config.toml
vocab_size = 8192
positions = "rope"
rope_fraction = 1.0
lr_mult_down = 0.7
schedule = "wsd"
doc_mask = true
MLP neurons of a small language model. Each row is named by its layer, matrix (down: output weights) and neuron, and shows model dimensions 48-143. Each number is 128 + 32 x the weight over its row's rms, rounded and kept within 0 to 255. A neuron's up and down rows have the sign that makes its largest values positive.
A block is one neuron, or neurons of one layer that tend to fire together. After each block is what it responds to, as a language model described it from the Wikipedia text at the highest values.

L4.down135 [ 73  93 125 171 168 209 175 119 120 135 118 107  70 150  96 102 105 127 120 115 144 222 104  79 203 166 138 159 139  94 159 147 197 127 119 170 133 122  90 119 138 106 112 195 123 118 192 113 142 138 116 163 126 101 116 122 151 147 131  75  82 139 167 122  91  65 171 122  98 139 119 127 111 116 133 132 132 146 122 155  95 133  96 120 136 113  91 172 109 142 145 145  49 124 121 121]
L4.down141 [143  63 133  97 122  84 138  95 142 113 110 142 129 173 144 138 136 127 156 157 119 169 141  69  89 122 110  90 101 142 149  74  81 123 157 155  94 141  73 167 134 140 102 112 132 110 170 188  85  84 119 143 101 125 101 200 167 134 127  99 138 159  68 113 102 134 176 153 100 218 113 125 160 160 131  91  77 167 124  90 122 172 166 157 106 156 170  61 145 100  92 143 112 190 121 105]
L4.down163 [133 142 159 113 119 116 181 180 145 114 121 151 105 159 192 123 142  89  91 144 110 157 108 162 151  95 116 102 109 123  71 185 118 160  85 130 161 143 143 104 108 138 120 147 107 169 162 118 169 130 150 188 173 118 148 156 192 104  99  92  96 126 106 165 117 191 122 152  94 103 107 150 144  69 199 103 154  87 116 168 165 120  97 158 142 141 145 155 163 137 114 113 159 132 137 100]
L4.down451 [122 127 127 188 155 132 101 168 168  90 187 178 130 113 113 138 146 124 108 105 117 167 201  89  94  57 106 119 190 183  80 181 139 161 124  92 120  99 128 123 161  94 169 107 111 125 109  97 126 105 126  66 162 159 151 134 123 157  78 121 102 149 149 108 125 151 175  88 118 130 151 101  97 116 115 156 113  92  57 163 192 103 149  97  73 130  97  73 129 118  97 129 137 104  97 146]
L4.down533 [124  86 135 148 159 128 107 132 119 132 155 169  97  99 154  79 136 109 132 120 110  92 202 144 107 133 134 133 118 139  95  99  78 149  93 174 153 167 135 106 119  27 140 117 153 156 188 131  83  84 148 157 107  83 161 108  97 118 144  82 139 150 144 129 174 106 114 144  81  71 163 117 129 165  88  74  95 127 158  95  84 193 101 180 157 130 106 126 125 143 116  87 125 122 107 141]
L4.down924 [112 131 114 113 165 119 124 159 145 157 119  87 146 222  69 112 128 111  92 139 152 148 152  66 117 160 193 171 123 112 162  89 198 152 101 106 105 123  68  96 101 187 132  96 130 160 168 138  95 149 138 138 141 150 145 125 127 120 108 130 124 177 151 115 172 157 106 128 132  81 144 142 107 155  91 102 235 154 120 135 130 151 125  97 158 171 119 173 121 126 150 136 139  44 135  88]
L4.down1011 [136 108 152 118 107 119 180  75 145 148  87 119 145 144 144  90 137 170 158  99 142  90 124 126  91 173 152 132 111 206 186 125  63 113 150 162 169 144 120 165 122 150 147 133 119 154 131  57 210 118 162 113 118 175  83  95 118 129 142 166 115 114 173 102 121 144 148 124  79 149 105  80  68 120 145 116  86 123  99  82  81  93 156 162 134 127 146  73 161 125  94 166 122 108  75 165]
L4.down1104 [136 116 128 153 172 154 174  92 167 170 203 147 152  76 112  76 135  99 155 123  90 112 141 130 122  67 140 147 161  86 180 151 203 127 150 172  54 119 156 159 132 141  82  50 105 189 106 103 103 146 107 105 153 178 122 209  85 119 162 136 184  96 173 150 145 113 138 128 162 121  89 118 127 130 105 126 190 162 118 115 127 129 144 106 124 117 102 132 159 126 114  83  74 118 133 109]
Responds to: Table headers and word-middles. Closing pipe ending a wiki table header row (Length |, Rating |), plus mid-word pieces like F-re-quency, Approp-ri-ations, and occasional " for".

L3.down734 [115  26 100  99 153  91 118 120 128 115 151 137 202 170  97 170 131 112 138 155  76 116 136 139 128 112 126 154 156 152 154  89  91 149 169 144 109 137 130 113 145 163 135 134 134 141 119 101 151 190  93  92 105 132 130 154 104 165 124 150 147 161 166 146 108 148 142 122  72  88 179  97 159  91  84  91 131 164  77 144 132 147 100 171 130 181 172 225 119 145 121  82 133 114 135 101]
Responds to: List item boundaries. The token that closes an item in a coordinated list, mostly and, commas or or after nouns (translator and, Chemical and), plus word-ending pieces like -al, -ral, -der (orchestral, mineral, commander).

L5.down136 [188 108 108 103 154 126 150 130 125 178 161 138  98 108 171 174  72 159 140 163  84 169  87  96 147 134 120  73 151 162 193  71  98 177 142 121 175 102 163 134 105 216 111  97 153  48 128 148 133 140 177 169 133  71  66 182 150 131 154 121 173 136 128  89 132 105 130 169  96 138 131 119 155 118 124 123 128 122 177 147 121 105 171 160 175 128 155 144 129 155 107 148 148 115 138 133]
L5.down159 [ 49 168 145 148 118  82 155 121  90 140 180  69 131 120 144 126 125 121  80 103 153 118 119 177 131  70 127 142 110 115 165 114 146 122  69 113 134 110 171 147 114 141 108 104 133 138 163 138 101 110 140  79 113 153 108 221 149 167 124 148 140 140 155 125 108 132 128 134 112 152 112 132 153 115 173  54  99  88 140 168 101 140 122 136 153 159 150 125 143 123 141 138 166 152 179  94]
L5.down228 [112 139 133 131 118  87 107 118 232 170  68  78 118 129 108 134 137 115 177  88  95 139 150 147 159 162 143 178 160 109  74 107 110 220  81 126 122 114 169 148 109 121 133  42 111  95 102 144 137 128 136  99 127 134  36 142 113 153 161 136 131  79 180 105 174 117  59 130 108 150 111 146 180 154 123 121  93 145 112 148 159 150 157 143 110 120 152 183 173  68 187  82  91 132  92  98]
L5.down645 [148 115  78 103 143 145 155 150 182 151 148  83  75  98  93 105 148 117 115 145 105 161 152  89 154 142 138  94 153 105 134 183 169 147 118 107 127 186 172  72 114  88 105 161 142 220 175 115  89 107 109 149 109  52 132 105 134 107 161 116 138 122 148 114 129 116 110 113 246 145 128 162  82  96 107 111  88 107 114 172  81  84 158 127 146 123 183 146 145  97 171 117 150 129 152 201]
L5.down683 [134 132 149  85 158 142 146  79 162 129  95 117 135 119 159 115  72 174 135 140 154 154  63 174 105 134 141 135 149 179 145  79 106 120 139 141 180  94 136 113 134 147 130 106 107 123  75 156  83 142 114 126 119 125 137 146 172 105 162 128 111 112 107 129  81 151 170 102 165 115 153 153 106  72 120 161 178 159 119 110 114 119 168 133  96 141 148 101 150 148 119 142 171  93  84 157]
L5.down718 [ 86  90 124 141 162 156 162 113 116  74  77 103  75 145  97 126 162 133 150 122 141 184 176 101 194 114 132 165 134 142 136 114 114 152 128 110 145 133  60  92 122 142 157  79 100 137 164  76 126 157 156 174 145 111  98 115 171 110 112 139 117 159 103 140 105 129 153  84  33 189 140 157 133 162 106 131 169 116 119 155  83 125 117 137 168 156 100  85 137 177 116 146 103 118 171  75]
L5.down749 [148  79 104 166 140 108 178 129 110 154  84  74  93 156 135 104 121 161 171  88  36 138 117 110 134 158 136 202 156 150  74 168 148 106 115 113 125 107  78 117 127  99 131 116 166 157  59  73 137  94 138  95 170  61 118  81 139 118 158  72 146 167 103  61 135 162 171 164 163 129 136 114 147 147 105 144  63  80  82 105 136 107 138  85 146 111 171 124  88 137 124 119  65 125 116 153]
L5.down1278 [140  95 146  98 206  77  92 132 156 124  81 102 137 137 102 115  52 109 177 125 102  97 133 140 173 107 108  74 155 140 151 106 131  90  84 138  77 126  90 124  69  98 112 158  90 131 136  84 112 149 158 127 134 107 102 142 143 121 144  97 173  85 158 110 134 154 141 126 162  87 128 154 151 134 158  70 165  75 120 147  96 142 157 147  70 131 130 139 135  70 147 107 124 166 152 154]
Responds to: Track-length final digits. Last digit of song durations in Wikipedia track-listing tables (4:54, 5:06), plus other number digits and section-heading words such as reception.

L3.down90 [ 78  99 164 117 160 114 129 158 128 105 158 105 106 126 158 169 119 187 128  71  87 105 193 137 125 111 118 130 159 202 172  85 151 156 129 139  56 131 163 201 168 138  80 184  48 102 126  98 118 175 117 116 108  91  65 117 146 119 140 198 113 101 113  90 127 163  82  84 126  56 146 119 178 143  94  82  98 144  86 212 122 105 139 140 172 142 166 163 156 177 111 149 170 160 168  70]
Responds to: Negation prefix un-. Mostly the prefix un starting a word after was or an (unwilling, unopposed, undisclosed), plus not and scattered mid-word fragments (mi-s-haps).

L3.down461 [ 99 142 127 170 162 187 166 192 138  80 118  80 164 148 123 137 104 191 119 152 105 146 127 146 128 106 129  96  97 160  93 128 132 123 123  50 172 166 177  92 146 102 150 188 108 188 160 136 129  75 119 138 146  87 145 119 156  98 110 145  77 143 153 125 180 121 121  97  31 151 126 128 126  88 191 111 148  95 137  83 140 109 118 160 193 117 163  91 115 132 131  87 118 186 124 142]
Responds to: Mid-word fragments. Word pieces that begin or continue a longer word, chiefly "end" in endocytosis, endothelial, endoscopic, endowment, plus colons and brackets in chemical identifier lists.

L5.down145 [108 139 125 172  67 182 107 137 123 108 160 124 128 140 155 106 116 105  54 142 148 164 185 158 101 121 113  73  78 154 179 140 138 142 165 109 201 143 154 115  83 142 130 119 121 118 136 130 105  92 131 107 179 171 149 116 103 110 151 143 147 128 135 103 142 217 119 114 102 132  88 128 153 103  98 194 120 117 142 162  63 119 138 164  97 185 145 163 127  60 139 112  95 134 162 177]
L5.down170 [117 146 172 124 121 159 133  74 135  57 156 116 153 152 131 161  98 113 167 175 116 124 168 136 119 121  89 219 176  86 119 106 101  71 139 150 110  86  83 160 136 151 167  19  49 133 101 111 123 113 145 127 122 128 149  83 168 102  91 153 144 168 108 149 144 130 148 132  67 118 162 153  86 155 111  88 133 153  58 153 137 150 139 128 131 121 156 208 112 135 156  99  62 113 172 151]
L5.down217 [ 99 157 176 162 178 174 120 106 128 186 115  86 135 137 184 130  99 195 135 150 153 144 191  99 137 136  93 138  54  85 146 125  58 123 120 130 118  95 144 165 124 113 131 136 160 121  94 140  82 137  80 118 114 146 138 135 127 125 134 136 135 164 181 125  49  79 106 129 102 113 125 121 145  97 131 164  77 171 143 125 134  65 116 127 189 121 110 143 101 132 114 134  65  98 141 119]
L5.down639 [ 52 176 121 108  96 135  50 127 118 177 117 144 167  91  91 175 153 114 115 118 107 106  91 126 100 143 168 138 155 147 180  63 200 147 157 155 159 127 136 103 122 182 104 104 125  87 163  70 124 123 102 149 108 168 151 160 108 118 127 156 103 122 154 142 150 127 125 140  51 136 161  83 130 175 161 107 103 164 140  99 126 114 102 132 141 124 120 108 185 112 146 128 114 116 160 208]
L5.down641 [137 137 153 129 135  88 132 126 130 151 150 107 115 133 124 154 116 109 105 117 159 149 132 129 145 162  96 145  60 102  65  66 157 119 134 159  95  79 115  97 112 107 186 102 101 126 153 131 144 139  73 163 155 122  47 214 134 114 128 179  70 170 128 144 120 126  75  91 118 105  94 105 113 164 115  70 188 213 143 154 120 121 178 106 127  75 132 139  89 147 135 102 166 151 136 103]
L5.down784 [111 141  16  69 119  89 112  88 163 168 115 117 132 165 145 121 123  90 128 149 176 125 131 166  95 126 128 108 162 148 162 155 144 134 106 136 145 127 167 126  70 121 207 165  86 111 199 101 121 142 155 103 141 114 134 157 172 108 103 100 126 145 159 169 136 114 130 144  95 160 102 160 190 150 159  66 181 101 108 142 107  98  87 158 144 179 141 182 169 150 142 105 146  96 145 141]
L5.down957 [132 110 114 177 140 105 133 165 116 177 131 154 108 115 109 156 113 114 185 118 127 124 117 109 133 159 144 119 142 148  93 103 147  89 108 158 163 189 160  82 167 164 143 108  73 127 155 115 131  97 102  91 143 131 110 128 115 111 100 158 100 122 110 153  94 117 133 135 108 139 118  80 147 125 146 133 126 182  72  84 137 108  67  79 123 145 110 141 108 121 148 107 167  66 203  98]
L5.down972 [ 63 172 145 128  72  87 117 108 133 176 100 124  78 128  97 141 128 159  91 194 153 132  86 119 159 130  91 151 120 118 142 163 101 130 128  88 116 146  99 122 132 140 126 151 124 119  77 123 136 141 138  55 128  81 160 134 137 137 169 109 108 127 106 136 134  98  88 171  98 127 101 192 158  78 117  61 125 130 197 163 131 101  78 125 154 218 133 115 176  82  75 112  86  85 127 122]
Responds to: Coordinators after first conjunct. Fires on and, or, or a comma right after the first item in a coordination, often a gerund or noun: mining and, upwards or, planning,.

L4.down306 [110 139  89 128 100 183 151 136 192 147 131  95 109 127 131 191 106 142 147 131 117 191  60 169 129 168  90 121 113 134 129 141 153 132  93 114 114 171 109 147 161 154 159 132 115 118 111 137 145 118 124  68 117 102 156 140 152 134 111 123 141 164  81 136 122 111  76 107 159 151 143 118 112 102 169 113 194 168 163 150 139 122 134  94  82 165 170 180 164 169 116 116 168 157 165  97]
L4.down408 [103 131 171  75 171  90 104 149 174 209  84 134 140  96 125 169 135 142 121  97 144 127  95 122 105 120 113 117 177 113 197 153 153 154 161 172 122 133 126 110 122 144 126 112 103 130 194 128 127  66 108 158 174 153  77 165  82 141  77 122 128 119 107 175 137  83  51  81 136 105 136 146 166 143 158 140 158  85 109 140 173 138 169  92 162 115 144 136 108 112 136 102 103  71 133 108]
L4.down551 [100 160 147 146 133  78 109 147 120 141 169  84 156  75 126  98 104 124 110 114 125  98 127 102 130 173 147 117  94 160 121  87 122  90  73  97  85 158 164 174  98 142 105 149 134 128 116 132 114 133  38  75 100  91 114 102 103 192 116 151 116 138  89  94 149 141 115 140 140 108  89 154 104 125 107 173 152 150 162 142 180 161 115 124 122 104 109  72 128 137  53 127 137 107 145 151]
L4.down580 [152  99 131  94 161 127 177 125 113  96 110 160 119 161 107 128 174 126 163 156  97 111 157 131 127 138 119  83 120 105 119  77 150 128 140 138 156 103  74 127 125 134 171 137 173 119 155 123 155 169 158 169 158 122 118 112 117 134 137 165 118 120 158 129 109  76 102 149 157 126 112 106 112 154 111 134 114 182 122 147 190 161 104 108 108 136 183 153 133 109 123 131 186 153 124 119]
L4.down910 [127  83 148  41 156 114 122 107 155 162 153 120 123 159 141 119 124 121 187 168  87 139 162  83 137 115 155 129 139  88 180 139 122 180 123 164 114 137  96 190 125 154 114  78  61 147 163  54 158 143 117 111 166 107 184 122 111 159 152 142  84 135 107 150  93 102 108  85  99 123 120 164 138 129 135  63 139 152 169 126 125 138  77 128 153 178 150 155 168 128  79 139 121 141 168 120]
L4.down970 [ 82 111 146 119 153 178 142 122 114 142  70 145 133 129 114 213 108 157  95 194 200 134 123 130  99 131 145 105 145 111 137  63 114 148  91 106 102 134 145  80 154 173 164 104 123  39 126 101 172 109 163 116 213 171 126 153  82 140 124 123 135 110 122 127 102 163 119 161 155 142 197 132  86 142 155  94 147  93  95  52  94 137 130 140 104 147 103 139 128 102 175  82  74 102 115 145]
L4.down1056 [135 144 144 107 105 136 171  99 143  65  98 124 209  94 139 130 142  87 138 179 163 116 181  81 124 104  94 152 157  72 101 138 156 157 121 130 121 119 128 110 130 155 175 117  96 126  88 121  85 150 108 141 118 141 145 107 145 136 162 142 203  67 154 118 147  97 188 119  47 117 148 176  98 142 172 109 183 117 131 148  98  91 178 130 148  84  72 141 126 112 172 164 113 111  84 180]
L4.down1222 [119  67 122  40 149  89  63 115  97  90 157 125  91 132 122 133 148 145 148  96 164 127 117  89  67 131 117 126 123 143 154 129 173  85 108 181 189 139 141  96  83 174 171  85 160 130 117 114 160 132 118 180 181 140 205 143 106 186 161  99 126 145 138  83  92 135 156 113   9  79  89 203 133  87 150 137 142 138 132 131 109 121 144 101  72  69 124 147 166 156 128 168 114 126 155 114]
Responds to: Coordinating conjunction joining pairs. Fires on and (also or, comma, slash) linking two paired nouns or adjectives, mostly in section headings: Life and work, Design and development, financial and operational.

L4.down78 [136 110 120 136 133 150 146 147 124 162 160 105 131 157 123  91 147 166 131 152 101 114  89 132 138 154 126 108  39  81 108  86  62 125 115  79 145 162 142  79 102 167  82 139 127 114  99 143  85 160 188 159  78  82 118 129 135 130 117 122 115 151 196 165 127 150 149 129  82 112 128 189  92 162 177 178 102 141 177 158 111 117 128  96 188 169 190  95 102  94 143  71  81 133 118 135]
L4.down261 [ 88 123 116 143 126 107  97 134 136  40 185 138 105 141  63  55 158 105 133 152 195 141 144  91 138 126 123  64 146 117  68 101 137 101  80  97 154 168 127 126  77 131 100 111 131 182 111 119 111 155 102  96 141 111 136 197 148 101 139 181 112 195 116 125 121 113 152 111 122 161 155 140 166 161 179 161  90  93 126 137 182 130  92 133  84  55 142 119 147  75 139 159 139 103 151  56]
L4.down372 [128 129 128 117 117 121 124 114 145 150 175 106 150  98 117  96 107 101  82  88 175 142 166 126 172  82 101  64  91 167  58 110 200 152 110  70 137 151 162 116 115 172 112 148 143 112  57 166  70 154 107 146 157  79 158 144 147 171 155 145 110 105  84 115 131  95 172 180 134 147 141 105 111  90  96 124 154 150 136 128 143 124 131 154 161 154 144 167 157 155 149 162 103 123 137 122]
L4.down412 [105 103 148 119  89  62 137 136 128 109 149  76  84 152 137 197 129 148 117 172  92 118 164 153 106  97  91 107 138 135 142 162 145 129 130  92 131 141 111 144 150 117 160 171  69  60  98 116 127 158  66 161 131 137 117 227 150 152 124 162  84 157 182 122 135  69  71 144  94 196 149 122 122 121 135  91 110 108 147  58 108 150 143 130 158 171 160  66 105 188 131  95 148 123 141 145]
L4.down658 [125  68 164 130 136 118 184 150 128 130  91  94 127 130 149 175 116 104  85  62 136 112 112  73 161 147  81 153 207 123 170 113 132 141 119 163 100 130 142  98 122 184 159 155 114 112  90  55 129 139 127 109 129 148 138 110 141  96 157 119 126 117 166 142 163 179 157 124 109  94 105 159 132 134 143 136 123  91 142 129 147 187 174 130 132 144  29 116 125  39 133 101  51  97 113 138]
L4.down1016 [159  62 221  90 120 201 115 137 150 108 102 166 192 115 175 120 115 140 131  98 123 111 146 170 150 164 172  95 200 125  76 116 151  85 134 121 133 143 107 164  44 177 111 194 160  55 140 138 133 146  90 111 174  72 148  79 154 112 156  76  60 132 110  90 148  78 129 156 105 159 118 188 141 131  55 163  74  91 115 133 148 151 154 143 139  56 157  96 119 164 140 122  85 122  82 128]
L4.down1146 [ 99 131 179  95 166  90 105 120 121  81 140 191 162  96 117 135 156 194 156 145 143 171  56 185  97 118 185 127 123 102 116 192  99  87 102 180 123 209 139 111 139 126 146 116  98 128 131 139 133  96 106 184 126 131 113 124 121  88 148 115 167 108  90 152 142  84  91 173 130 104 146 124 139 122 104  62 161 131 155 172 107 130 159 153 154 129 155 140 117 166 126 141 114 185 119  95]
L4.down1226 [142 132 145 114 138 147  98 181 161 112  91 104 103 184 193  99 117 136  88  31 147 155 133 124 128 131 129 120  98  97 135 157 119 107 122  87 119  59 113 103 109 170 191 107 148 136  83 122 170 106 117 148 141 122 127 114 168 123 185 143 102 109 100 149 158 158 103 118  80  98 125 154 123 123 149 165 135  79 132 152  99 162 113 117 125 144 131 174 114 119 160 166 130 112 148 152]
Responds to: Infobox field separators. Line-initial dashes and separators (semicolons, colons) in infobox-style key–value lists, such as "- Country:", "- Class:", or "Egypt ;"; occasionally mid-word fragments.

L3.down495 [124 110 111  90 136 127 110 139 126 129 117 182 149 107 162 165 183 104  61 123  85 137 175 137 117 121 134 114 147 168 115 127  85 168 195  72 168 116  98 170 160 171 140 131 141 139 135 160 162 153 162 111 138  87  69 119 115 118 102 128 116 122 116 150 166 155  83 140  83 102 121 131 156 167 111 121  99 114 176 205 143 148  66  83 133 118  98 178 103 135 143 137 208 147 100 130]
Responds to: Table header cell separators. Pipe separators after column names in the header rows of markdown tables, such as "| Mark |", "| Location |" and "| Total |", sometimes list semicolons or colons.

L5.down229 [158 210 142  84 175 114  97 213  97 135 152 109 128 118  89 131 110 128  75 135 112 123 127 113  85 115  90 144 161 178 166 154 126 122 107  76 109 145  88 127 140 135 138 145 106 110 122 184 138 128 141 133 146 154 158 136  96 126 170 172 120 132 185 102 226 171 124 130 174  75 143 146 153  46 106 155  96  86 163  99  69  70 128  82  96 138 134 134 165 177  75 143 112 101  97 123]
L5.down366 [108  99 101  99 144 127 130 199 128  94 163 118 138 155 150  82 106  80  95  44  85 126 179 121 124 129 126 182  73 116 174 129 125 117 142 135 143 105 189 146 138  98 150 139 121 129  57 120 119 151 146  98  70 118 132 215  82  98  93 108 107 124  94 160 155 166 135 172 141 174  99 153 129 146  91 158 106  87  79 106 166 118 114 120 109 131 109  97 119 143 123 123 110 131 195 131]
L5.down383 [114 162 112 128 122 150 130 127  93 106 140 140 128 155 115 112 133  74 123  88  95 145 140 131 125 153  89 145 113 140 168 173 105 199 208 170 167 108  68 132 102 194 107 155 135 222  91 177 116 166 151 167 131 147 117 111 147 150 151 170  94  87  62 107 188 109 160 210 173 124 142  86 141  96 154  83 101 138  94 178 122 175 137  89 103 171 113  87 137  87 113 168 127 127 147 129]
L5.down751 [ 71 106 166 102 105 132 104  91 159 133 127 118 131  66 131 122 203 177 118  83 128  94 159 104 159 131 112 138 108 167 109 171  75 181 118 113 119 141 120  98 118 130  85  94 154 141  80 104 112 242 105 128  77 120 205  83 150 111 129 136 107  86 138  92 150 112  84 186 133  68 120 129 173 157  71 142 106 141  87  95 105 175 162  82 135 125 166 126 135 196  88 116  82 148 198 166]
L5.down898 [130 142 132 145 148 123 116 111 146 168 119 121 125 150  81 127 166 143 102 125 129 121 109 140 146 137 113 127 127 170 127 130  87 101 159 166 115 169 115 146 132 122  84 116 123 183 123 132 172 106 192 116  69 147  92 142 143 121 186 174 138 155 153 185  74  97 115 102 192  98 195 132 142 112 101 154 123 184 145 163 132  90 135 134 115 156 141 114 167  80  90 186  92 125  96 114]
L5.down990 [119  57  77 139 143 175 109 118 140 153 151  95 171 136 141  80 122  54 104  85  69 125 164 131 154  88 128  78 134 108  80 102 127  72 135 116 155 143 162 166 124  94 198 108  78 140 154 118 153 136 180  76 100 132 145  94 115 130  93 182  88  86 135 141 180  88 152 124  91 164  94 135 121  85 168  88  82 143  81 144  94 132 114  99 112 141 111  77 164 130 107 124 124 116 141 128]
L5.down1100 [ 89 105 201 125 182  82 137 126 146 100 145 138 142 126  95  97 154 102  88 140 122 169 130 166 131 113  94 163  90 157 147 113 104 152 108 140 132 150  87  90 127 113 115  99 161 140 154 109  97 134 142 156 183 126 134 154 158  82 116  96  87 116 134 178 159  85 131 120 159 155 115 130 123 148 105 154 107 157 125 171  72 167 109 139  71 161  89 144 102  85 128 141 138 172 147 138]
L5.down1252 [162 143 152 123 105 159 101 168  91 125  97 153 161 137 135 127 158  82 159 159 172 141 125 157  75 188 182 116 140 180 125 162 135 118  67 120 162 121  98 121  98  71 142 114 135  90 156  85  98 150 139 143  96 136 166 159 129  62 139 107 109 155 132 178  94 168 210 101 123  67 113  93 110 153 142 137 141 101  72 159 194 126 111 139  90 188  96 115 131 153 137 103  87 156 115 110]
Responds to: Word-opening fragments. Fires on the first piece of a word split into subword tokens, often the prefix dis- (dis·tracting, dis·astrous, dis·like), also opening quotes and stray spaces.

L4.down149 [ 94  88 163 191 152  60 137 139 103 114 129 130  90  85 137  92 110 129 124  37 137 119 128 139 129 110 139  71 120 159 114 104 120 158 113 108 129 112 154 106 122 173 108  80 108 133 108 149 104 144 175 111 109 127 124 128  99  73 169 167 120 111 128  94 115 141 179 122 190 157 118 125 106 155  93  88 181 101  86 151  63 150 133 197 132 143 191  85  45 104  91 142 111  92  90 138]
L4.down377 [120 121  92 170 136 119 108 156 125 131 209 136 108 188 147 150 135 106 123 149 147 110 178  87 117 131  69 154  99 145 172 146  87 108  84 104  78 118 143 188 130 139 172 162  92 188 156 113 121 106 201 104 145 109 135 120 107 111 115 112 199 151 180  98 133 156  98 126  82 119 109 110 126  86  99 111 121 169 157 131 101 137 105 113 135 150 149  92 110 128 129 153 124 144 170 162]
L4.down541 [ 62 153 196 166 156 121 137  94 131 130 152 105 137 122 104 130 123 135 174  38 119 164 110 100 170 128 160  91 153 122 139 172  86 139 155 101 100 113 164 113  87  90 133 185 148 133 121  63 149  91 120 147 102 168 146  99 103  72 164 126 124 122 109  85 132 140 153 152 123 191  94  81 126 109 121  52 143 112 107 153 111 128 120 126  78 133 118 116 100 129 136 141 156 104 145 107]
L4.down609 [126 147 186 161 140 184  68  85 121 111 111 116 134 132 123 195  88 110  90 132 145 141 137  87 147 124 171 160  89 108 144 168  83 101  82 109 130  90 169 130  98 106 116 140 154 188  80 150 112 164 161 172 142 108 124 160 123  95 112 122 130  74  73 102 112 114 149  75 103 107 141 148 110  32 147 127 138 145  82 138 179 155 106  91  96 193 172 170  69  93 148 159 118 133 110  60]
L4.down667 [140 189 109 133 141 119 138 168 215 115 127 115 114 188 196 129 103 147 147 118 134 227 146 135 191 125 145 102 151  48  92 111 126 147 141  95 145 132 135  83 134 136 113 135  96 120  80 186 100 147 117 141 144 127 129 102 104 164  96 138 117 110 185  59 107 109 116 133 161  84 144 130  75  90 152 139  66 209  94  91  85 121 114 119 157 139 137 132 127  92 136 155  87  88  90 103]
L4.down975 [120  66 131  81 179 115 121 155 122 152 167  96 142  90 144 134 144  97 144 115 114 100 131  81 143 165 112 156 135  92 117  37 139  94  68  90 110 103  98 143 121  92  97 125  88 144  89 111 137 163 146 141  69 138  89  88 164 127 131  97 160 112 158 102 154  76 121 115 153 129  79 108  87  78 117  76 120  48  69  47  88  79 217 128 179 144 141  88 150 129 154  88 112 122 138  84]
L4.down986 [179 116 153 108 107  86 117 125 115  95 155 138 132  68 110 138 129 177 201 189  94 103 120 101 162 137 191 113 177 106 196 123 134 131 101 162 141 135 132 102 148 114 117 107 161 119  67 151 148 173  95 153 113 145 149 153 169 118 111  59  96  81 142  99 166 129 145 164  87 161 147 128  95 154 184 141 109 161 112 191 138 140 117 211 117 149 132 159  76 104 128 144 107 105 137  73]
L4.down993 [ 88 130 106 118 159 142  87 141 133 150 120 126 115 109 114  92 100 125 132 111 137 136 169  89 135 154 172 171 146  60  99 124 169 154  95 117 150 163 129  97 155 162 175 161 171 142 161 152 162 130 121 149 124  70 142 152 111  20 138 193  95 108  81 106 127 109 178 131 141 108  39 135 115 106 157 104 151 179  76 181 107 130 103 114 101 148 189 158  93 122 135 137 131 145 200  85]
Responds to: Word-initial prefix fragments. First subword pieces of multi-token words, mainly negative prefixes like dis (dis-tracting, dis-mantled) and un (un-manned), often after was or too.

L5.down5 [145 103 133  78 122  87  76 153  90 143 114 169 114  72  89 164 125 111 131 130 131 116 169 134 149  77 167  99 147 100  83 140 207 131 133 112 109 150  90 133 194 128  89 144 140 159 181 127 123 165  65  75  90 140 132 173 117 199 134 158 135 142 131 117 156 122 129 152 129 122  96 120 183 140  74 151 114 106 110 130 134 108 150 107 135 158 106 116  68  85 149  91  98 113 104 144]
L5.down268 [105 119 138 138  91  75 122 119  71 200 132 133 107 148  69 156 145 191 129 121 190 120  85 133  56 137 158 131 134 156  51 139 150 124 160 104 171 121  58 106 101 158 109 126  99 195 136 181 177 145 103 139 142  96 141 142  63 155 131 116 107 107  97 151 126 125 105 174  82 176 130  84 102 123  75 111 178  57 109 150 154 150 166 139 158 133 119  91 108 112 140 131 185 128  96 121]
L5.down354 [ 95 162 107 157 132  56 149 130 156 117 101  82  85 157 131 172 116  71  87 116  64  89 165 153 106 174  92 116 169 140 147  39 161 110 109 136 174  87 195 147  82  87 129 147 133  96  91 136 163  79 109 162 139 114 127  91  64 115 125 119 126 122  68 107 164 153 156 110  83 137 112 127 166  84 110 112 122 175 100 161 143 156  81 118 110 183 155 163  69 137 139 126 118 138 110 188]
L5.down533 [130 150 145 148 160 114 145 140  99  80  93 116 131 157  89 111 204 149 109 131  87 130 121  90 115  92 178 136 141  48 158 127 120 166 120  48 140 130 107 115 145 117 185 142 114 126 131 121 101 198  81 130 155 107 130 145 192 131  86 127 114 143 148 165 113 122 191 158 163 121 132 145 164  82 114 151 142 111 116 129 130 128  59 106 157 116 156  71 158 114 105  99 112  86 113  94]
L5.down716 [103 121 111 116 160 115  91 120 145  96 169  88 137 110 174  84 150 112  93 168 124 136 123  86 186 125 120 152 105 134 124  74 175  72 196 118 128 134 112 129 123 123 133 136  98 140 145 150 113 176  91 156  88  88 123 114 189 192 145 140 118 128 175 153 126 120  80 159 198 110 138 182 174 124  99 109 141 102 159 158  87 125  98 161  97 170 177 145 176 149  74 168  87 112 119 112]
L5.down799 [155 203 204 186 154 140 130 172 161 106 135 150  76 147 100 100  86 113 132 112 112 137 159 113 121 121 132 162 157 125 142  60 169 117 160 122 102 131 101  97  90 124 110 108 141 126 133 130 174 169 163  99 118 152 139 150 145 126 136 221 115  99 146 131 140 145 106 161 150  91 115 131 185  86 125 204 101 164 125 137 133 121 155 155 114 154 133  51 145 156 152 123 141 161 136 116]
L5.down825 [ 84  94 139 123 112 151 139 139 152 159 133 155 138 106 104  61 102 123 169  95  57 136 132 127 128  88 107 114 146  48 168 104 128 146  75 145 174  54  53  81 123 171 130 145 140 142 144 189 108 171 149 111 136 108 108 191  75  95 146 140  81 142 161 126 188 135  94 118 100 141 127  92 133 144  51 129 148 140 152 120  97 100 137 133 125 114 108  90  91  90 189 108 164  63 190  91]
L5.down1076 [144 100  96  94 183 162 124 135 167 157 149 149 168 120  94 104 102 153  98  93 126  94 154  80 108 113 135 157 182 151  79 121 161 147  97 150 156 184 106 163  62 107  97 164  47 129 123 132 112 135 138 102  82 134 143  84  75 136 126 116 134 128 116 156 121  39 127 119 182 117  97 110 155 135 141 167  99  78  89  93  98 174 151 115 168 136 131 142 146 147 110 201 107  82  96 107]
Responds to: Infobox field labels. First word pieces of field names in Wikipedia infobox and chembox lists after "- ", such as ChEBI, PubChem, GNIS, Engine, and some section headings.